config = dict(
    n_layer=13,
    d_model=256,
    n_head=2,
    n_kv_head=2,
    head_dim=128,
    d_mlp=640,
    vocab_size=512,
    activation='geglu',
    norm='layernorm',
    norm_place='peri',
    norm_eps=1e-06,
    positions='rope',
    rope_base=10000.0,
    rope_fraction=1.0,
    qk_norm=False,
    attn_scale=0.0884,
    bias='none',
    tie_embeddings=True,
    parallel_block=False,
    extras=['capped logits'],
    init='normal',
    init_std_qkv=0.0358,
    init_std_o=0.00702,
    init_std_up=0.0358,
    init_std_down=0.00702,
    optimizer='muon_variant',
    lr=0.0057,
    lr_mult_o=2.0,
    beta1=0.93,
    lr_head=0.0181,
    grad_clip=1.0,
    warmup_steps=200,
    schedule='wsd',
    decay_fraction=0.884,
    decay_shape='linear',
    final_lr_fraction=0.05,
    batch_tokens=[65536, 131072, 262144],
    seq_len=1024,
    doc_mask=False,
    train_tokens=675200000,
    steps=4493,
    dataset='wikipedia_en',
)
MLP neurons of a small language model. Each row is named by its layer, matrix (gate and up: input weights) and neuron, and shows model dimensions 32-159. Each number is 500 + 50 x the weight over its row's rms, rounded and kept within 0 to 999. Numbers have three digits each. A neuron's up and down rows have the sign that makes its largest values positive.
After each neuron's rows, "fires on" lists the tokens most often at its 100 highest values on Wikipedia text that the model never trained on.

L2.gate556:417490507502513522490570558611513437528575519459556474435544477581416515445435496528466547438460513619472538465449479506573482578531514541492467565465458504454564471551456541512481463502537516552483439512490488448465474565551428475516473560476545450436520523450551434480555477452539501549455475505469437423532429485420503403431486535482453579625523541514469529528512423459579480488525
L2.up556:511438476510471532572588529507540596481570496465583471500558483544392456453553488490530446504362488551434465501521549572477506465550465457566462479439503535516476537417503471543596497524457479436492451525477503447532560502559488499463588432463535472544504532473676444486548482561490543521441516449486407525491546451547529481497500377532516515514549473493517421455495464417525461589496
fires on: " his", "ir"

L4.gate362:491490392509500509450571448503512449446429514478476504427525482535465422493487620437521540571519548488532563486557458509428593440458545437434495479544543530460553485502570473489471577529480383519502514555524498439382428552584515506551459460511463449615527476492501525529526522456445546450426587473606546544523565524486549480521539590479513449519486484370450453476516475563519439462544
L4.up362:509531467528525543538569501526410447524418446512522474390519454532484560491467578386551448638407551458522579505454500495503497492471369462530520457559457440493569506489506431523531508515489541429464492487448411503496465457489456489596477432457499500483549522507503484540561452517484526545500481527579525521505390530467567434435519459518507580472451510519543544528494489540448432441504
fires on: "en", "est", "e", "ou", "t", "x"

L3.gate503:400551500487492407506543501466517535508474496431550489493527475495480542488536493579559507477552430441418559511463451498486550452469511528471484462481526536478539479434404519411488498452446406537446542532435539565464528499484457511427533452555520449416421497431483492565412600525392531506459464485400455452579491523479487498467468515454494572524603466412640521463476483595568490434507
L3.up503:471533562494401490520413534545508495492588583542511407538479451449477512527546479427556501508476424422493567454517423513465456527434548486568406496508582466564531522524557499506587476536570537444497433512604571532372450578559544621530454424531444453516492493413485522469449387630572496552559405488535571439564518468532466477532549629501444434583553542532542514461488501528540526562503
fires on: "it", "up", "el", "ent", "id", "as"

L2.gate253:377557439451492517552537448447501502530434455545445559498439418480390558460475502547548474576444573495474486474548483515549495454500450498531535491505447534550487506527529466555480533428462462517487405567608539564482496496562462524527456466523491478454579506486531495488505486498455532528416574447455536559454489431633508439522490540495433469533577587488422507552539678497444461566533
L2.up253:482486484480508488536476583558557505545474478529469524474516514570449528644484603583495430472467458532520474460621516468541482531337454480566526466590444538463460498506579559536465487507417538470443466487522525569455415490495484480449550511554542463458484512489617503565579517488414515588439523480415589487445523503559577535538463450429444594412478453506503544440517581435482496533561
fires on: "ab", "b"

L4.gate445:588560525489535514490496491483599536464503460515587414496467506565502410607543486533530462490486429470499535454520578471510512540570547598543538479448515477480516388505613464492556440487520627503493563408495574503564477526495499484523531553533561527520413478543458531528503546517482459541554500490481420562508483588501512477448546481471463472562494484514495407484431599515460484436541
L4.up445:510459520444420526552579501509486462457473438547491481400531497504585543540486456533510504531567519659491512479390455418419489488487550542472522512477455585475491547430469487442497575517466515488516469490525362547534516486555431526422454517460436430561467497412485412554508507523488537523562543543464537439439490452587507503455540501596571633426457482551369540443458535497471496427506
fires on: "us", "at", "ov", "el", "ro"

L6.gate568:524526473475527428525572577514564503492473553435547606625491458460537492535393522536580504509465487507456441509535413505522450527450545537481449465523420510516489489433540513474425448441537542482483497446556487521447516539520450493368474488522478489506581526497512503401471481493550567484519495498487461526550455647441486531517471450509576514505403540471525591496457514522487444465462
L6.up568:481502518516441478477449501479481491486468437540543496546540427573420499505570585572488502507567582499428421469486496581480463554432470524439464534568516495490493533553539644454430519570498507479466448574490563443482508395571500485538448600558453542502477428552378476451490542490503507464582478459487528506469474470544462499505487482497494512510477484590446408557456511519567540433496
fires on: "ou", "re", "ra", "a", " that", "ain"

L9.gate105:482456509593458501484569496514479566429456563570504513480486432449513476373595497526437592406484549550475478477479452537447507458516509516531497526500501387490516509484485470463550519519567536541500331490522521531474453496514455458437464528521432458511482436488442504449469511518514440480559511483619545559488476478559496575399528522464587621485506451431433464493539530433449538481473
L9.up105:515410462541487564410424586542539541593555457496452521412437516463546523474506479459440493467529418485564519509510549499503468539526503421593538503509524522468503469508492507551493519571548580489486414516589468445477488596466414473579404426667533527500482525519504457499553502531432454441490500536489526478565601497496458487439500458481597509598373474437499512543421480495463496545472
fires on: "her", " or", "al", "or", "ou", " and"

L9.gate151:494484461479515487504525489515449513515480500503450535543505513548360406540575501508617559567571561520515547502493522564435501499536538400484547452459583473481413457484439498528474480517464423448465468602483566508444480471439533486421405533496391513500481487542440452550501457495478475498479504455523552583462522472581454525523511626461409429533502530513536510513417396567604504583527
L9.up151:537499571468517431479513529499537534432495549576475447471476490464440443448426447504498413477548540518485379523551467487433563593453478464499539435571481567535557547513600540568489419546462471512454520585419508496525569542539464473431458498455488496517486490483514482515609468471504524562523455517565407525588555507483575511549481464502534490414465506452473500421547485468501584509501
fires on: " D", ",", " 2", "5"

L9.gate281:468406451536453444478518497558545553505544442553577461420448430448511514463420519493415515561529596447504524522532447449529506490591483605419510498471559532430469509486525478526561558582518432480583412498450548538535480500582541549571508473534473526451482446427485513484530538494551471556523451483547505499633604460555482425592514534426500617507569518528418567451515512416522474459545
L9.up281:424444477548553475480468515595542457484526458475494589421527412463562570448409474471431442538506527537511458567480484450482492544558542501500542554497586530599577542448507487551512528546531484439528605445504564486528413488525453535410470466537515517414507575539549443467481553449502518475549387428517485542417486474532459478538503429494517507646497563552489469517446565485479490501586
fires on: " it", " he", " al", "or", "im"

L6.gate604:515603491562578491481549494471452558545493559435435460544523549576440508494541491491466420527519505440508492552420442456610496492512502594561470477517466572522576552487602467537543462412468530426474450459475548572478480446520542486517479619570472455592565516446492552371485427500532526474532517531572473619497528461447576508454474516510521542506550514462509505545494424454434521626449
L6.up604:458500487422462429506571482457467472492498515449482489481468545481512499537534496596503610492533403471466476521527517530446520453590517396470446512497496444537522507467590513457595484535486530565413497581609540484564465487484547447561520426513583512476506484509504531449593429430463469535527493495472552443431414492518376507529473369515546510519582499440473513478397481475446522506558
fires on: "–", "on", "-"

L5.gate120:519498559576411526475538435508503540483485501428525553493478470612549436542550512479537485524471458536423481503479500475511444481494455506537491477494487509465499473468431464491547505448485412575433509491561560567517502436463545485417484469552490535502537438504483522476464627517370481468488516479541465531528515497487501501484510524405536613549561458471435433508478562646510571585523
L5.up120:401503457569525492453547577530474505556458435527451508522503550476553519565495517430501472512467478478480528485505547464446500512465523443493559517388496520501490497506511496500560507539488539484490480484415451478398509455433557518528557644502493520468525542460399492461524508571515513523456538507496569478568436499470486585483573600497504525467511419585454538469562470470527545462438
fires on: "us", "op", "as", "id", "av"

L3.gate561:532543494428470435586545431541575448501492497494483536485485555446568413565436457454498456577542534373539598467614489566528470499520496557489567524500560530439502536558471423530573458453515508558531581455481516478519596581618484537431552497496424401478507511564458406576462506531563383560558416524544493505429574453505512476521566561438469447435495493417451459535469528521497557492568
L3.up561:462532521487562511428368547507491504510551504474536490514570510539454537533447483481561497450473541562534569525485593546551401486447537533475463448484470365530484558486467553418583409563404483527509401488477461455500374478495475484504529580481430515571479499467499541459535472407511475544468537501442491493632448526480442483501439632495559514508439493503477473482456503445560523552510
fires on: "l", "oun", "h"

L6.gate158:482564442424534513418459654561489455444539513443446539487521533408530532551538674550451582471512491511486552504543459466495466514508503488550384482523528462526537478482489530485499511518581530540463454492496576409554449497614571433466475571475485563464492444468477571564498493454509509510492578578504414556519530533641577511513526514572475566563447462411463502435406515477564549474568
L6.up158:486483417534483493409544511510484513619511441530551440538492495436532446464411565461458490500536461501545574522512426484471526510526512515456430540580430486478535409508621509463497446422554551495535450465604459532582511426474441476505459548498512418550403492506592572504554502552505516397461587497556436577553433552550567436531574477564453457457457560430539572391493565545416518516573
fires on: "e", "ub", "re", "er", "en"

L3.gate178:588406542471508506489479585538487485452499506440410572450555572468479579506486459442458489400488521458362508504500389573473528554422415460489478578592530466470498556590462549435537537559506470506470573483502501481433577569538499531451523447537506374419506491526532467414463565517543547506575446456525406520418507443498527580460450525488517500536514549522448432452439514467586521522474
L3.up178:469518497477431488478485539500480501465510554455495460527519490552510495538518415457458490518592499436503498485491474513482406425528480462552543516574624562543417475480534510490451445423433419439499451472546525477490522471546472505470547434438538416539515518515430449554500548514504560463536485520652530505397407571531411534470590499417641386368537613528459504464531501636554537584546
fires on: "op", "ot", "es", "d", "t"

L9.gate195:510534554400465575543533526519467465476513490532551534496479467512543446461487479505506483562501392488539485482456488588479490504565414544583495597495521432507578454458624490501489509513491527546485479419450486541481483459594469456547495520534560462401476613470499431492452557486539493532512521483500487570496472490479459373497448479508463499420562453521486559685442497410518441515526
L9.up195:464400490458602527543602393540515542426542496471569497450510374528491529415479551580472540482524482531519526434486530648472393497417509418478526505603517459490468541450501535467510511502468420531603524523582470498432461486537500520480510565527494613605553488442399568519512384433492472445531482462490540469533536466470427544603437448555456385489495457502501463516512543510485515425568
fires on: " of", "b", "ch", "ic", " wh", " R"

L3.gate122:480400577455469397673378531442437475501456486481518497447594493565497534550529490525501548540472490499495468424514446462465541540488436473511417453512548481561521425486519473515505512503556463428515428576511481436530473531546397444445528471539438393518492554352526502520491564559521557497568480524492525564460408455465500496509467497497502441457525499434507496530587583470426495518385
L3.up122:532453502561518455487329408504485531527508493519504490420392520508545439530461622476525426582461498498578486513427607431477488512467569513505459458524483450557523516494487514501410487477378560549497519460523546470457542465564439444470548508502409479438487544595587483504517496474517541536450474499508547428512465437431452550497580409521521578438567408519489435568426599512509559484460
fires on: "b", "ag", "ig", "o", "ut", "ist"

L6.gate470:549476593440596463504582403452559464599424482444528461569452451497551564553528471513466582475600481532472518466438415495483511459500595542507469459549592515498504480492632516476448491548570565506391561510460441474604507452446501427558478494495554546485559485586536508539491484527439494490524475479517484437475480448493453527437502570521487459574457489553443496458574550519461465357531
L6.up470:514530459515524466499512559460473487457537461444605507535535490563521514417539494442485506462445522544566657411604532512428546462538512562538439521548468461499520522541538522424473493443510477405520491431447570514496480407472528583551462516519488484549478472552353530544494539464460571505475531487467552573500517487500504487459465495513499535584481461428479538411461605589453518445509
fires on: "os", "um", ".", "–", "us", "as"

L4.gate21:583502468545408470479485550457507550524549446455409410542474364529533516496530553510350522516551484558533545539495447482555510446586463469571479470541501406491473531488527527525394540447412489483487496543517485558387450513487468456546491397501423504492440492472555430541532524475462545610506545473525475425469497566513480483548489550508469564487539586507455509572582489494389505505466
L4.up21:565568533488505463482571487503577587470507605530545497501547424510385502515451448526434488517558534513457478425545473498524531594497437499489505510483520485461490527494530437483383560517505590444436531511417587553427559473439523489485486476419461499509517428433573506531506508511410451436499569518548579476427502523515509588577545513542483423463580465555469525392459503532467546525449
fires on: "=", "am", " as", "t", "ard", "er"

L3.gate32:446500478416588557501565490553444476466536447560462620598468516443411453506457494445574483523570511528516646410510517488590434463491474540460490474503562466548483534518422495441417538538469482531560537446466494522577487437450576515516546511468526456456471504485442473561448415492522510500481499576510419424561460545464508489616463500510509477519590430588519556560460469460459435443477
L3.up32:493464587491466430495542519465512463501484502465587471612495518555483496506567618521480459484495529462425578538383466534480442463535479492534493489505521487584508516495518481499533552498432572507512538541485613494561488508519453471523515513562519525499478441579420522474530460370515535526542518420504493514570500514529401485499457429535544434491659521483508557518524486421494476435505
fires on: "in", "m", "uc", "un", "ed"

L2.gate49:499388593533564543517488514448455483499492514434499428502543547458518498513544384570507423499485580483396416500473456544492440469520483583607466459489531513487532412541485532433484447543566499484583515433585463598549565536510457514491456564599539576498522578590567466481446506533547549536546445457513415471543581471457504481504597528522534509492526580476501508491468500443578465529548
L2.up49:533528522551516497477484493490565566491553370455559500509517537404533476457433421507479493545455519598481603456507407551434445504493530531525425548499538433519518437456548458462454521551537515515471412450491590470537452513515556496523494430488483512613431504497479374470513440511502534606453430465424473517562496487509509436421525494439459582526432489516572459481535483590405498547568
fires on: "re", "us", "s", "um", "ra"

L3.gate524:522532505516446563542543481489475570533380572489493558487535553475481551557528454505494483517530601434575511634498496509434488434479472486440463594548594549428554579536553440500470448514474510559481513460448534446502489504498464593483554501506554554496535419523494510495501473521518516464458582479468622554530490409475472498510510534495442474591580474511617498414530562488553554429438
L3.up524:517547356525615457424464458554502573477501447575529545388453370546420435514499463459534501495573470580597491463531421475467579518506487563499498428506542548485540426436446540479420463445456462535491502460470434476602537527560490469419465519387429470553435505576436528512592536411498456451589566441566476573427449473484459525433406396547431509482526448516418514412490470529529468469510
fires on: "c", "s", "e", "i", "om", "h"

L5.gate201:430549503486556440443561528486430488527449403522507417423381534477557490465513555509542542445502495512501548525526471395450574527527486562515559476439466474503440410549544587495448442449482501537574477486451534456555578451470634555524568565450521541464467512431477461541483530432549488519421493508509412495419486572557540523498566439449442506498519579536631500544464571426535527568593
L5.up201:403586483465605352574486512530517390519515417595539566522486464537515507529436520437533432497392489522506507512541429540434514493438422507499471493499495509492531450507532512498584525458467474482535519531538505519692374570510523518567469474461406492434553543516422482524522547487504542548438478575524490462430513496460548513476485479472483511451489595511474419455478493469547486435475
fires on: "1", "7", "o", "8", "9", "2"

L2.gate210:538495475475496552443518465543453514530458543572532429480507481496513475422637487528405414510490486475504534515512474475460538448466479536452560449538454506556512506447434429542443598415383492447526475575513480519575558480595448441550552483412518554569475464504516479547461552490522576488462545491510467477532498638523544538591504475577565440494508491448482433483506539435480452549485
L2.up210:648395508578559576499494637469488583596483548458587559503509436442570509501428473442545433566524427546534508421610441431510513519482560479504491500516494454399490556450516440552500468482477466483544508365496537526504556469503431543562513467465458522623492487526502497534461518528557452439573471471469526467464485486529534551425516491489437487538618521583440544458533494528452510505515
fires on: "t", "in", "am", "x", "ill", "im"

L5.gate70:496571413472438461416476583478469525439488553498430489443495534527521599562487538401388540487415530488556562496494422504456544532511612467444481510444444526446638570543575570575528593546519538526452524576464592500487489561542535548535526479519454554471422480586485511516446464414542515558481526570540506543576504457550501555500546576476500562536512482424553421519519540514598473519461
L5.up70:450542471548539384493566482499438546468469531499442444476496480487468581549416462501473385544524465523482487453483431526527525484442437564504511499515539524454515492529521530427477496510566543520517505548491515491617539455500432562477482438410533533522529494444524414575439514489519487480501589498427525524429535518486420515412470525459531589471500532560479584469435555540446513500486
fires on: "u", "o", "e"

L4.gate351:440487520382544559491513531531499500458559475567484518560535347546533534515470512472464525463487576428469523538422584478456542561493501596394538505585448472467570528486478567543469473472566599505558547544568518499470452455541484491555585614462525483482496438545528547442512398491432368541605574501415486515573489597491462505508496545449554504668530462423464423421474440472448500439475
L4.up351:617545514458572554474485472613555544488501555525517420523579445521519488482459505503424478536558483460481428434537434491566421507405405544494503561502557495396537506498573525468506454522476511584490447553501478540574437527486477564494552471496579544489463495383551524481622559538556536465582536533504548503468485385507450588498544485493502506552518582544506473509549521591494485531543
fires on: "e", "o", "ch", "y"

L9.gate431:511512474495461436526460570521489454540538571512456548569569491560505488543472483482452565565504489521394564462470488457514446472524535517440472444467414548599498485563541526434454471434498552534487520525430569493528532496537498436439588506532555495590411434497435459456500528519545423541546524449467366511440472480465515483428555554407411499564568544558429523469398450499510438462468
L9.up431:504476468558511467454473518424529456467490551468519516522498471520526451511498546499423536593452503483533591509433600485520506555426547425562471544462506496468554528520491503495477440546574523414463453479523415483516558514519542526509536591449588434489514570494526485626406472577505475479396516562457494508522425465516474534413557520428449513529489513514569517482514484412478448490519
fires on: "e", "o", "a", "u"

L2.gate122:418497454489650492464447452514500524524497540453517398587440461480602505496494438392567476520483510568499541460478504436570553485551517497550558514500546573482547501530601536548546489504471522519485500527634490519574504397480598470460494471544488483460434498527536538513475549441506442498537527361519519452474579607442502510482489441467582571471498553454457486461490540513537462555565
L2.up122:494437482550530559493517454489396534527485519503506536435496406490491536604416520498592503565463470519477496499447502417563544501521443552552440518412463513481538502527455495554518578514539553575553443390490413506426517531498488489439478431542598517580491527381474472511577514427495399448506538614515458577512489500635518484528459470642554578563516573496428479455445448504484449537510
fires on: "ro", " pro"

L2.gate403:508427452449534529480587475452621575440554466502544484562502526541553441481503563452466457508388525501436524425565467611438546461400486474464556401490475441533510467461538465564435484457554429575514455467587568555604523575495471521481553554542551519459427436456589581495523415508518464452548518463477454503568470536467467429565478481519557539425412597592603521534525443519507506480514
L2.up403:491483434490501474471424444484545497549524527528493456480514562512479536448471512570516574491522430480478483468339473559457527501531505523402452518502468530376527495444517517503491484513591474441511529491513434508525551559525543430447457625413457483572491441589495476548498519532538561483577495495435492455405430465394506407492556570411571399492471422494500463485500505502539557504486
fires on: "ar", "ir", "u", "ra", "re"

L2.gate333:424483464387487475537463551497426497501521566479546472521375476478495536466603433521479500503459579513576525540461519581510491409388427540473453426408428498533443528503514454572507465507498472514429492544542504509542495491535432490553539505475447523559545557513445579463509533508411522539469472535536404482461477526485558489409450517585381468537576501502526442526537542473536471521514
L2.up333:477477534467511576506477526561475527567484449465573609605601489470548502478519509559559516531570520578535454539439519475506536527457490553586532513425452494455565470621503519591599553493542586456487475489458518584442519464509489548495478519437504513515496442534587590508558571440455569520556538506393541442470494482420449528497506476436519563458537529469515530456593523513542519473516
fires on: "b", "ber"

L6.gate272:514416530488562529564548453435491498481504476514531447470465531518510490437520444526482460407626466512525571438572475563509413565580523571514483558555555428565446476472489524501520497628484510385514591489592474455496505576461479532552479501498504469548544454524471528569494491501531409494527498437554521441527496561469470441549478452431525512470416391496567577506489399502549472528519
L6.up272:432531514504417511560549546546477435493553514409519471590521642534433525488518501454531464515554489564499547550518504434441468538507506472570622476620481500579505472500468523492434574488555572479475499507504503518498453545446497498512513550501528418500569471507509536546505462440458537485555459510480523469446481512518482513487471581498592480482502464599399514405440531496565462457479
fires on: " |", "|---|---", " 0", "0"

L5.gate541:487526595535417437489452613525515538539485464422501516446466447570458570551485499420466519478494469505467485541422558553452499434523487492473528627561490549528469501542554469480563547534437487559475545561481613474569532548514456532523443546500493486452467407402567452429398462420445478509497531535509564477596543493477533551575522516402447574497458416517490490450541507526479468411558
L5.up541:500505476527534496516420527495440580492448446521535457644577451447573512526569415431474410550474550434482529592537549533503528506492466455538501571502525561542521613453464503494397435509460489519482526532506453525552540553481532504449418543423558526518576561466455482505580503605496565458532477495539511453475542495595486573424559497450455551595579540505481460606445596500481581506461
fires on: "or", "oc", "uc", "ol"

L3.gate465:482519577432508429570493533549577459498531536422425503500571560500493539589540445521467507496514534522551508502399490477491489538521480493418448435415536532585467558514496569529509500454505522451440440489533492566461534502495443433470423499455521452469448559575534503509521604569491652488535465496493459583480462533528459467461495428481479564495540474572407503635404611481467475472568
L3.up465:538544500468411594424393445524465450508433505488471383495460443559597432515499514491579581546490542557584526501531515497533552645418457427431519544451594500522520536541450464509612619479530427457506436455523545497536473562554526478504465528431459548461468505583505443577462501508542544495411533520534521450477397480568522494500518475516457482472555534520547440496458520515527462450453
fires on: "ud", "b", "u", "o", "qu", "ri"

L2.gate349:532465500522426533497549488606566554551614477531513547586468418376552523542525486460444410468606556432458476457529533494529482478497521553458405431479512465504586445452549519509478552491459518494566520517445527476502434474595545503515526544470480426482554482498527568592500501511486482459455451503533516526510424518406465444466415437528559526457519479502415486484457521386482547551507
L2.up349:444572524426389410537535511466423501439544467537527429525505435471524515523571543497498388612544501470490570448604557455565541564503555533498466435527516453500555569464490414368521485492488453462568452442499687522495487494504567476513519432441455494487502552497530499491428515458513503513424480469505433509521479478417397378477528597567488504489592468543470616502575533414499518533525
fires on: "ed", "ing"

L9.gate148:469492533439489529599509510614550543451437521426521536488497453512427478532532510495461385485468459411507494552495559531476399550576533570500541462428470515490433516572539393491563481538608492465435554505468436505533537545593507528508500547474436456576586499457530448467515474501446475469507514472487518513564612528501517461470470532511382462508632533427462576510418502511474487442624
L9.up148:507423534575462526566585564442460545519485405484627561414618533542489507493419494527468416579455469484474453487486539445504481542594544477423462527509434383589463510400512507403485516461517452543442528489465521472539475436520445503488533493583438466519518500415528538441492515505506526604470456565405437495498520545473430429477456529535482491535674494451542478536541494498579411498471
fires on: " m", "g", "h", "m", "c", "a"

L5.gate322:529529553473501441466459530544443568442474502495399514494451577545430540498512450556476443489582474517497479477522457460510476497525509495439403501529496525474544521475594413467507401599524566464497534428509473530536557585476501451499553500559572478510489509587519539420493487435479505506583559421516490498509498537488482510465460499369490531400564501419542575476541548529467523536534
L5.up322:474430466557482437540473556472426508550507545438444454397459496606482489478516497477625486472516480565483521458454467385441542506512466523497462465543522570489504440482537487503574517548511466414465489474538503522543563476491424507475518477440567482520470579506397556514508468516536599473501483455591485481508523501583504447455454505511402563482392554551457493517497456443459441587510
fires on: "em", "oc", "ct", "on", "om"

L2.gate248:431543446496467442453366513393499626498552474518452447531477427553531497467510487551554536464480477575490534499415513510525480469488474530569468521513536577540464553540576435562536525515465521447469432480463486482444483520501507483474496542480484498471557414496428399514484517467533557495449546498529558487549361613482494548538484523467474492533497542488535465538442496513498470513459
L2.up248:523517478442491517497554518445470489510438493482471497536524479493514534462485415507496503536591515549573551435493551432543534479629474463516423586381470414501552472583506562481508495569438554501511504496470429552441469456445537458450421577415496575482469437337562527523511500485495518499453515523505552478508475466494506486556421484502509525420430497462519546402495504397490458483522
fires on: "s", "b", "el", "l", "es"

L3.gate22:530480483592542484499445503518447452497428442393514382452560593446486494572567469430463547470493529480542470568555443519477518478523538467506571411588484451370483504553551398542444502472560555521503525476519487542538406486530501509593436492546539449564479489438459480513558474608575435533484533497549504437509503530526595489449586492446593586527608488520558499480520471464458512568549
L3.up22:500461398456616542508476551534540470503459549403554560522544528489477555560467565567598534486537536481519478554517466516577467468549444480433513462419482589508508490520637371477499507455491569462450502511601521408468588453465418465502515484455542472510524452481480596435485446450466530483488475599478566508515531502471411476456512469457505529454526518567474519501433482467477441551508
fires on: "–"

L3.gate286:385531477446489498503611486480586542503570563457425464548546465513602453539564414454570411498526445514447500483552505434485512553456466545560549440594560490504475526463434499511481520510510566534456446511519475496467509452486451443447484506467459441496468449480492457481388518436487497499557473529469531466492502543516465535562617476464399607440499557535512443554462570527561383501532
L3.up286:352472450591553631502484446532398535535510498417571492385527467473525443481475446438523517511526413614542417503500561477530401509463524537468506485440448577480497473545548459506477430543445587528529489492479539490472482543494494460449415576667467589553447513516565414444510495433530518383431468528491430476506538491452481531432552508500547537503532530441502497637499658527477423499486
fires on: " con", " pro"

L2.gate134:443469505445519482491518484520451426498602422485474510490466503426461503448489552589494500493458513581497646450507548565452525534520477480480535482562531533583534453526503557480577482530495582472513454519634486513481448528525663498480553570584499473444526530503478430421411472434493439508444545502452519561394541611544500438515494491488426470463521537526424502563470548401647588492549
L2.up134:485503473630510466492445467370612501511569528508492530490540462561514537550548449490557443487451472543444526465515466567534498481522488458451391516502537450463428472520395526546452532407553476610517594533567491458555435519571502488432483467479440595600554537456398491517506496463539482538456437488488513489496527418588380505479481462473529557525520440560466567527454542411501512470440
fires on: "b", "ab", "o"

L4.gate207:480505440523567525478449513437498458540474462554460481403488455547571511476469447482456386489582602408470472412498346494482390480527573613423549508414468424525459477531425496554517388524532550479526579502498472528517501497487474573507457550441511498444626460465489539525470548523527468499512447498480493509563588495500400378521534469542487523474499485581474464527451551615508447433500
L4.up207:437574612544423499382481493476523460517436504526433485579431448424492621414504508463507455551545456520396393570527435493605475532480510523580482504473488463606513486532461537541451510543525491536557533457555468591513565534437472580492508501480568535516450601540606585420451476374511428526527457448503488549440545470499459433466605555411495522420555541478459492507451476487517518487447
fires on: " 1", " 0", "1"

L4.gate469:567502533418504534446476623458474539467439433532514447444532425607529458483493452422495532491552546546478430471545518553444533506537483490541467525508495498452519571619451491445570498427556453518508425582470465562530478445525437483539490567522507548523519388441618462477491512583511562506367527428458537562452585530478511487526498540452443543577492423527478482505510497483537605390519
L4.up469:493470460515596509540565556498536414549453411507503469411546473521447577502395439481509366516494472478558500519622513552520471473549584535409511518612468456481436540611568516500551504511502392452535498477437575505533573436621500531551485439411564481442516445481539539413505460472530513580475506501584521456576502480466495549502462437529487434529507384556553558413529448483453508381523
fires on: "or", "l", "m", "n", "d"

L6.gate616:517435481526458536393559475525471498498537542471530487460559449508515463427499491459494523498555490475418502477596517490510434533522534465493547486587584495470518462552539499517556430544566456487491551595437464505459454499459432488489477525581530457477420370543580484447497482424555448524501501544545553481491537463505524514571581548385464573502490527478497510511516474533562537397542
L6.up616:465448544462485472485408499469509520520487428459448536548481518385458521489537485517398438518484422459547464548562568518456524428569602469481534512595524551557558558499523517392517472456492436502594525481505517486435471567547515513594388469461469539416550601472562442484413444525488577450505605467526457436412577576520476524545455540557495528606445489504449509536410564476504482545522
fires on: "oc", "or"

L6.gate528:501486544543489482534434482489538446485383497467467522528465492525579521466531535502458517478569486541458449489390479496500543415458499368489450454469494491450472470505550508564485423663544560569536476425554469520542493498536443522457517516553502476457480533462554397554571390480547393473521468380524532553490477477506495540569370480514546557482480438545530471520446594612483531498471
L6.up528:418437544483509441486549467476580509555597524397551476485572452537498503494540608466567505512484530577570401513499471464460464469512450565441507498479482488501455482519502487519503456525513476416522480498525572508499502452491447436396551552504504541450567514563535503544425438467477474595527498415487486500462421543536640422533518488455519480549540538489499512504534532401514510556500
fires on: "on", "i", "ig", "em", "um", "ri"

L2.gate448:500493485479532415511518442421570557442468519499460585488540529477414507497480462541459498445495591451544505465541508493463494512529481648510509536539513437498530519407508518454609536423471524507466378552556429462365533483462553473560506565522521447575460508511506572405473478574460481551555478423504426536495484485554524498473492533507532550551619357486460546456499513536541527566535
L2.up448:544505394537545489466526429426503493392451481469555477381433458548479489567503486551449576491455511446429520435572533496516637475511588528464503520554503502452547515467474572553501522553532501464546516509520445459428541457463447508543479513446516505458501454540530502533516492537454491667521521507551439458478506523497456536505540578450580512491478504489530436459477489476491534579557
fires on: "at", "it", "ly", "r", "ay", "end"

L6.gate538:545545488522471417490585493466498522555474559474500545420484550566557564534541489506585527569486509410415483573449480489488483593538579496462458472489555525446583428546535481564583458457534492525538577478594587485507540452573422544565454549526453423502621468546453436536487474504527402574530546525460481462471484473437437546461502498488559482542515494483459511418423459575513543453463
L6.up538:454555504479388625525527551474463553495478536502453493497464482471431427575472505498465502505597490516538469502368574583508498570579548530517543547510421533518422388483536471502473501506504503558547506509500473414450508421502440556525451440496452435496382451470501578425531427463531566497489516549473463441571474580491491516432482605454474509468565489495402416474530502487529419455463
fires on: "l", "ol", "res", "an", "at", "un"